From a checkpoint of a small transformer trained on Wikipedia.
Size: width 832, 26 heads of 32, vocabulary 12462, 87.8M parameters.
Architecture: RMSNorm before each block, rotary positions, no biases in attention or MLP, untied embeddings.
MLP neurons of a small language model. Each row is named by its layer, matrix (down: output weights) and neuron, and shows model dimensions 352-479. Each number is 500 + 50 x the weight over its row's rms, rounded and kept within 0 to 999. Numbers have three digits each. A neuron's up and down rows have the sign that makes its largest values positive.
After each neuron's rows, "fires before" lists the tokens most often just after its 100 highest values on Wikipedia text that the model never trained on. A number after a token or word is its count.

L5.down1641:504528402539421546533520506480483526486457536501427437484489524586462443567549522452498471457472451549553474531523505466596476537585460552483532596461528519451409543422588448452538468457509578522482518436534540519522528470476562451501496533505589510447502449421488465484508465525524491382560560468554460519460513570423391502548467454561508477499563494539475488448511455412477456523521
fires before: " " 69

L5.down957:513489481442505514520474472507495538565490513490428465604565558690452542445435498477520525484489446555539475483494514582511359535572471427462523475530456481517536541424465532547493538554488494531429409558457580468552523571526493481500429550485469453513423464444498434544538559532494496480471477504446434607542499654533475511392501518511530454494441427504486514441485462516582520465545
fires before: " " 48, "2" 12, "1" 5

L5.down1048:427576505423508412536497469526450576458497596592508476469416493538434469478565523369530537492499539469478557489540542444514468452466487535498442533426507532517492509457470384462482491528549563456639513598553467480487459469533509544503535402481488515475500550461601453489455478465563531467560442512456417618513457433481495409564459541458463516469501498519441514549565380422486494505516
fires before: " |" 29, ")" 13, "10" 8, " (" 6, "98" 4

L5.down184:520492477495520455510504485476510469477460498450480571560553515541466468532547575508466495499448483503535549526483531384497546493562509437462526513484520572486519502632417564490498484383417425481423513539454495534539485446419475526504411560452453493407449443422441485525415433474488521495388478515431527521551515480487473442395536615464429537511518484533434476435432433507574429410489
fires before: " of" 64, " to" 6, " " 4

L5.down1597:478481449590506484512550584588524467515549536486529542476477497586564486552493422514534464411504463562490503459506469499475471441530548435455476463576499444448545525488476456450507514563524469622570404500457574458503508472435492576449545477446467524524553485459500537462513529500522576576533491406591519441437585526401596449464518541520525453473501414457541515452479456515426497414568
fires before: " " 55

L5.down594:492493533417418512502510501477519442517540496428475466491537489471540498503548532573470435488503525550472554504521471483478455440522558952512480481473465529482460519458484430525496500429491509471547539542530436498562521545535530454549522478497452535535457424441476496568373507492550542496424427496510538487478481463454472489521431521519451498524464469491534494541523503485480420494453
fires before: "The" 23, "-" 12, "|" 10, "===" 5, "M" 4, "==" 4

L5.down643:484516560505382493459564482531505583448475499523525495465495525463390400413539580590492473539519475489432509519597401586512532556509452580508512469614476481465481545595488483460546441461519495622485508490460556490481555526467484538514463460496491496530470521422502565440476527516517564505477431501497507418427556485471523473492558586535536502548557499463505548478537508510531437481388
fires before: " in" 28, " " 16, " on" 14, " to" 7, " by" 5

L5.down195:568474485498488498568599520452486550469462510521536506549479479542536427493434492474468469530464516536520473484480552514506480552457513521494486413492482627467488504524533558519622380551478544563546527547503430606458598564522410504379487432502586508477498392482493519535525472485544430526463551496503449588485564447466605572503434532481509365471404531428485473441525505523475536547435
fires before: "," 19, "." 12, " /" 9, "5" 6, "0" 6

L5.down143:517528493422591511514518539471508529509564456486545650494549546492535476548442382462387468480484534525497560569485463485604468562414503503483583583516512541534471500560444556571575531379550523518527418499497383564542533527493542479502556509471510501356477562429538486432493498565516497496407539558552482491455465462496535609554434507418516534543496444417530569543500505585405505492503
fires before: "0" 14, "9" 14, "7" 11, "4" 7, "5" 6, "6" 6

L5.down547:475495461594454410444529481418506475481522528435488362531445480473493569488516465500475447552480473570409564452550520490471554513452418433401562560501564415574423487465545555447600538555436537468490447488563464534522454497574536372457504552492550457406510531443555537595459522506548496492427491460473502404496500426530524497539654491460381435485476579541518550585500515552493539429554
fires before: " |" 22, "%" 22, " km" 5, ")" 5

L5.down262:538462554482497481532512475492526473474537514423513548474571444527481535469525478512497541488491515528486501503452450548487530472528584373507571537611480468425575513459492397370517518552569500505505512524599562375492565479493544458486451482511453439407566428563482490552574483481607516461548504531474517573471442485506441456506449447497574485396531442480503518406395497443389622451464
fires before: "," 57, " " 4

L5.down2160:497488455514476509451475483432476463480559405406544543440565526424536471436448476577391563453558459563565552493505463477424551543474481452409500493487519460472513489534475634538450564469436471472630471531465507617456504502378485511565472468467489433443479589333531458455530439537486450478540533520505554511486530454481520532518438541532523499523492477564494459460558568463522484592498
fires before: " by" 48, " in" 12, " as" 6, " to" 6, " on" 6

L5.down1572:565502468496437393545579573517438514472454559472506549468603558578392464515448464529451437588503456393582517534572495467473495482433483556537457550403456475551505460511559405487519458466516467494463530442498515427418486519492511479491489461521536439538520463598471471401461532573485487534475528519522545399549542579529545528520568523554549563418383558494471531483533539486505529447471
fires before: "-" 29, "," 12, "\n" 8, " |\n" 8, ")\n" 8, " (" 7

L5.down592:536580578442602489525569522533492509505436444603539490420531417584583470541432497541552470482441385445463484483476495488520478521556543621552556483384520484544464600505551439464417490517588484431528487465515421553570453556509502516455498471496509460471481565601447558549480406507566448487507574527490552497470471465495551491532459486472500434514581525499563566391533438568535477530484
fires before: " |" 39, ";" 9, " |\n" 6, "|" 6, " " 5, ":" 5

L5.down1141:494477582565501503584443465584480500536494429443515504547471535393404480463515522547479585503553485528546472622533495454501559559478524341522439507460437519475446469557530352467559543481486440507508506530410499536534504592524450511452524500458432446588491489559563432400700485503478541577486470432395539552435480479393597481497519494516549456501462427427483549513481492589565468435457
fires before: " " 50

L5.down1990:528555431443528538493589535459507569476463433482461421520519502484423463537474524535504461465529515464507540531530525509604489463478443353460561535497480382507454493517581405547581517528454457514499465403522446484572603536452598461450499539466560546550462513484510523494592503429556495475469545480504466505420570457554429537512490513533504512434462541436558531522506488507587502496539
fires before: "–" 43, "-" 10, "." 8, "6" 5, " a" 4, "49" 4

L5.down1658:564473444472413492493566473494471478462557451585563470530549385511428512469513471496438556561460543419503535486420500499460498527504508494497460487447513490502526407534497461415397520434583459388557506449500499482450463475504452538501573398442472537518598545444515454443499524410536523487472514479574469537457410447593413463468476567583546520450425492434513527554573578555591465592520
fires before: "-" 39, "|" 24

L5.down2168:522526460493587464516504557457527484520475524536485644559522523532519479414489410462463570414479426615508471436628487540489488518518506478418573575467521521536499590469491458474494517529546539520475441516478510473468430480585488492530475453475442520494524437470496480498548380521415460545520408425501531492394500532515444553547541484559507472518563482512631524430519527509527524523567
fires before: " |\n" 34, "|" 28, " |" 10, " |\n\n" 4

L5.down1972:594407525474442523605579545460422568601440483543485410562577512524491519458421440536524509462513526570506607451379501521477595635546515513458547490567415500572354515508506564550566523480570506501499479533486492509489617567464546515494487501486433499476592560598534512626499453495551474521435495439532514503507515484510528455547462539572513517461514500521583536541528511442585548470623
fires before: " to" 46, " by" 9, "." 4

L5.down1417:563401422578566495429501551590514503480559396619459544553555427489539535518527530490450511427471389442487548506468428484517499505491467561555524517462518548540470497513337528431477405466522490510430539563509528535449492488477403387510571465519473542495490513448497455586494541510634466465478471502509532513511514535461465584486449493501517459513580527503522433458460455412472483509568
fires before: "-" 36, "|" 11, "The" 9

L5.down776:523491537523528501525529568453478559577442475399578575473568423520449460442467521550471567480489554561512511547459562543525508577475503516437527458465576473455503543523545514510512450479571389565453575498535443430511554575461456554546483540441486539511450486522530522580414441565482487526493480480539495540559408559410384494446456504451388509433495512528470505477539458511489462559571
fires before: " of" 57, "==\n" 4

L5.down967:492575488590489476503489495456533515525428519570540550420532544422429492428499517503494559479572550525476423474518452393521567485475477487588499482566473558547504444506553483519532476453475504574503506454510473457566404468467562594437549591539486459428507542447535569583520568443452459511512480549536567457555408470507528479499548366493429487585475491504569472578436572483578487437505
fires before: "." 32, " the" 18, " m" 5, " (" 5

L5.down259:448495403564468436463519504529579502539447559491422498475529573492453486535488585593464565499493545546468505559504432469395600496528554491565421557530520438467528486449482547485515462567482492577463535583529503470454526586548470561498415547654546544472545471427598489503568502565449531434402545507570466508543412550508526431567572508425504427564508459529456535553523534452510465449522
fires before: " " 34, " \"" 13, " (" 6, " Title" 4, " |" 4

L5.down2148:512497397494473459477469525478611413482487463442532452490611525448472541543471560553475544417597503581511555518393482491402489554524437534412462450451449520490484507416480492457482483494544511437410479527488489463451469518418443483547534490449484389596540568439579425565601439474528492467453528534531506556494436587509582465536443490526490552443553561528409492524566464462470442464522
fires before: "," 18, " to" 15, "." 13, " by" 6, " and" 5

L5.down254:506500571571501526405489511473486541447554481541488516575537496509493560522540499476430513540512515477528519524508502513506479505461521285580526567508516438452532507461561453468538481540457458466379603516412485571419432510523461480446464400554473499458441479502510501562505557522486428495506393479452464411484469574452503442508478469502497512536534479522515524489576378600431481428388
fires before: " -" 32, " \"" 28, "." 12, "97" 7

L5.down1429:437536465427525478520465546475514473462453556411575500436517515511494405466587610557502481520454572500518517457453534415523476445489523399482539509479540513433517608608466639442454464588427458527530532419458561471449591474406339484568601436498541474555434560518478522508503530505611485446452517348596613543476475504484550463506473475433434572475504452451528536624538533513465571511537
fires before: " of" 71

L5.down796:452468522489618470459552534476524438455468541451449505493493512504491430567446401472456527610424577451530377514564463569467458512503512468418489559543538463526560428446479448450458537538448524550485474471386449484571491529464509535396592490509542477413563488454415438458485492459498543468494551554559503511523532476554597513483535534520456429485507517517573501486510455456587572535491
fires before: ")" 15, "." 11, ")," 10, " in" 9, " (" 7, "," 6

L5.down1569:525470537548524542439579514317401532531469489527480561450486519495439534461437618522500531525601568530549635570478477421531451490426467411434446522502488497435516526464486429521427585546515566626478522506493504564482473559454517458499478435407565514448513465491501485462460472548486420479501547483548443536545544507537559530553518497479428520462441493477456487559508519537493569507565
fires before: " |" 52, " " 9

L5.down379:565509515519535554477404405453590503529487479485502548533540604385486570509475539462514461518520559495365536513522398434522469469534536551509465542486530569444543424490349550516486475417463432433464488515516547526511378573592345452471417629423399512463492552476504505429564494486361512463494433545531504479466598516482520483435528563463461525486537460455556513512514552544485430512547
fires before: " the" 29, " which" 12, " that" 5, " State" 4, " his" 4

L5.down431:483411579436538493534454511521463540554574578498520578521519465418506386539484491582477522566517545535398523481567558456501511407486486462471498497559541538439462527511462434530568464442580525488497509448526527443517478576555523489542515450471472543593469430462502504500432489434447543366485530481483470554505430491480486561593385566587477473499517439443522423541454528472498559457483
fires before: " " 45, " of" 16, " to" 4

L5.down1016:463511549485544518567526478486459520518488545520457501505557465559491431441496509477498485551538437540491531482517461487549457560398549439518545488511468519494522482486539489462532484515477492423513496528501644488385543449522495456511452382556549550445497551433518537470603519485492561414462504432547596483518505503523399435431522443512508555502553415389537463545499483502455436531500
fires before: " |" 48, "." 14, ":" 7, ")" 5, " by" 5, " (" 4

L5.down452:567439525584523481501508559515433543472446511493585407559450491511436480610439520575509550517549458559608460557541517451538454536477506460565531455529504495522537443555522503589498492444486473569489483513554466499483500518501547449506491547553455482552517522426476529544523500462509424515529560567576483494615468391516470486452508520545565534557506531510391530530586479477594509505559
fires before: " " 58, "20" 6

L5.down333:543477502454481502456486532500500507490476512557455438452482497541514509480486535510516496529473449500498420486467489497466477503474504483557469488506500530531572498570537478533494517608503482501508578483402511607503504420544399555518528502440479584500409565512523520520478501550512458439569469496526407487480505533462496497458509470622495546491491524539523611464449434559644467480534
fires before: " |" 40, "1" 13, "." 4

L5.down261:586494526564545538560537487454539474505502491399503472446446562481485447485479519488431474528469477463505489457577514479494487470503511343520571451465490521494498484522515464585423581566445469544457474447544550491604470543505512553421526478548476499457470475488511468594520494501456529553524422543512498534492527573482452418464424524458463398558492478449485492549446536484480531561478
fires before: " |" 42, "." 13, ";" 5

L5.down1907:521543519472417497564508473504510432478543456559521506585547552599486610501454524492523598462435484515493435476567447452466514526516510273504513509495416471455539466611512507450531519469521484506479479457501505472466394443488413465486549475424517399549500454471529556432608425496484491501429421511538529497493438541479503478535512532512444478460541633460438517446501462463452475534550
fires before: " |\n" 28, " " 27

L5.down923:537545448502487547534576561532608444570526541539538496505478508451492582517465517490480408451414461521480410476464431556444492512506410440499499544507484500434469481537465571477410449489423498467483523448590483442481519592552507506555424560480521502579423477470453539535463529526449539634521545451572466584496472421437524475497470390512569548547577505394540491413518556499525494407437
fires before: " |" 46, "–" 14, ":" 11, " •" 6

L5.down1282:501471452520473511478581544533454449538503470448526549485430558520465520450473499481575563492473535554546471459497469494506546537473621432414442417507484537385552444480471519537426439479434488555571549488463505467545549395487499535514479459493521511493466521530512541605450525417530489511477433447491546503595594511452498450498418485526505532509431561484514480502526490553508494536475
fires before: " |" 33, "." 25, ":" 9, "4" 4, "5" 4, "6" 4

L5.down1005:596525593511503462548538482520619583564548549482561532528474519434561542364488538517486509508486484536592468539502467441456544499582397423520515470574564513409444589489503505510539494532482486523493451553470408386487458517444486474545422554544511510508552552552476465513481491475500546448507381580556455503504457467581553508551574452509515567452581444516562568520475613553542412490483
fires before: "." 25, ")" 12, " (" 10, "3" 5

L5.down763:517502498498508468541503470511609527451501495508516549556545463493423437403538505445521566487505513541487484433581543464481437524541472626485477576511524524556488531479497417455529550568502537458539437506512474497442619527565510518442422606516451491430416558492576511464565496497403485501523553449493538482514463556532567573465368519558536404486480455609500547509437506533584431545440
fires before: "|" 38, "-" 9, "–" 7, " |\n" 5, "1" 4

L5.down444:539490535586523439521562500486517558561596497506514574513482409480622464454588508483430456541557536427656512503527544429488535492499503406498593528536403515533491432458544466443445483534506423456517558547475442569377532511471548546504511537557559597495454537514534542478408562453461501556413516488508477384498454485488459534462486551545441600484418537462525501516501463554464503547665
fires before: " of" 51

L5.down1491:477472436573535427530497502490589452445519548513449440545575526509516501544542563544458449476511467562547402493536494534509480571510511581584531488469513554503479482482494467565521501556549494581541445563446613529485565522518470543608562450486464492483493464449493598537545485546537475538489499530531469441591540500505467480603520550511529398519530528402545502481533452485495556532575
fires before: " " 52

L5.down765:504460548497535462460471488486426429541521489474487559534510476322504440516439433521500394554611493499527535469471485551391566614435460636509481454533585457445544501400555527481430467562558518357513355512388546537436474385505467484528443530447480520420575621488508451485472446576526558537467620524535502536465477407509505524478464622435442554467416486439525455489494517490459548465462
fires before: " " 68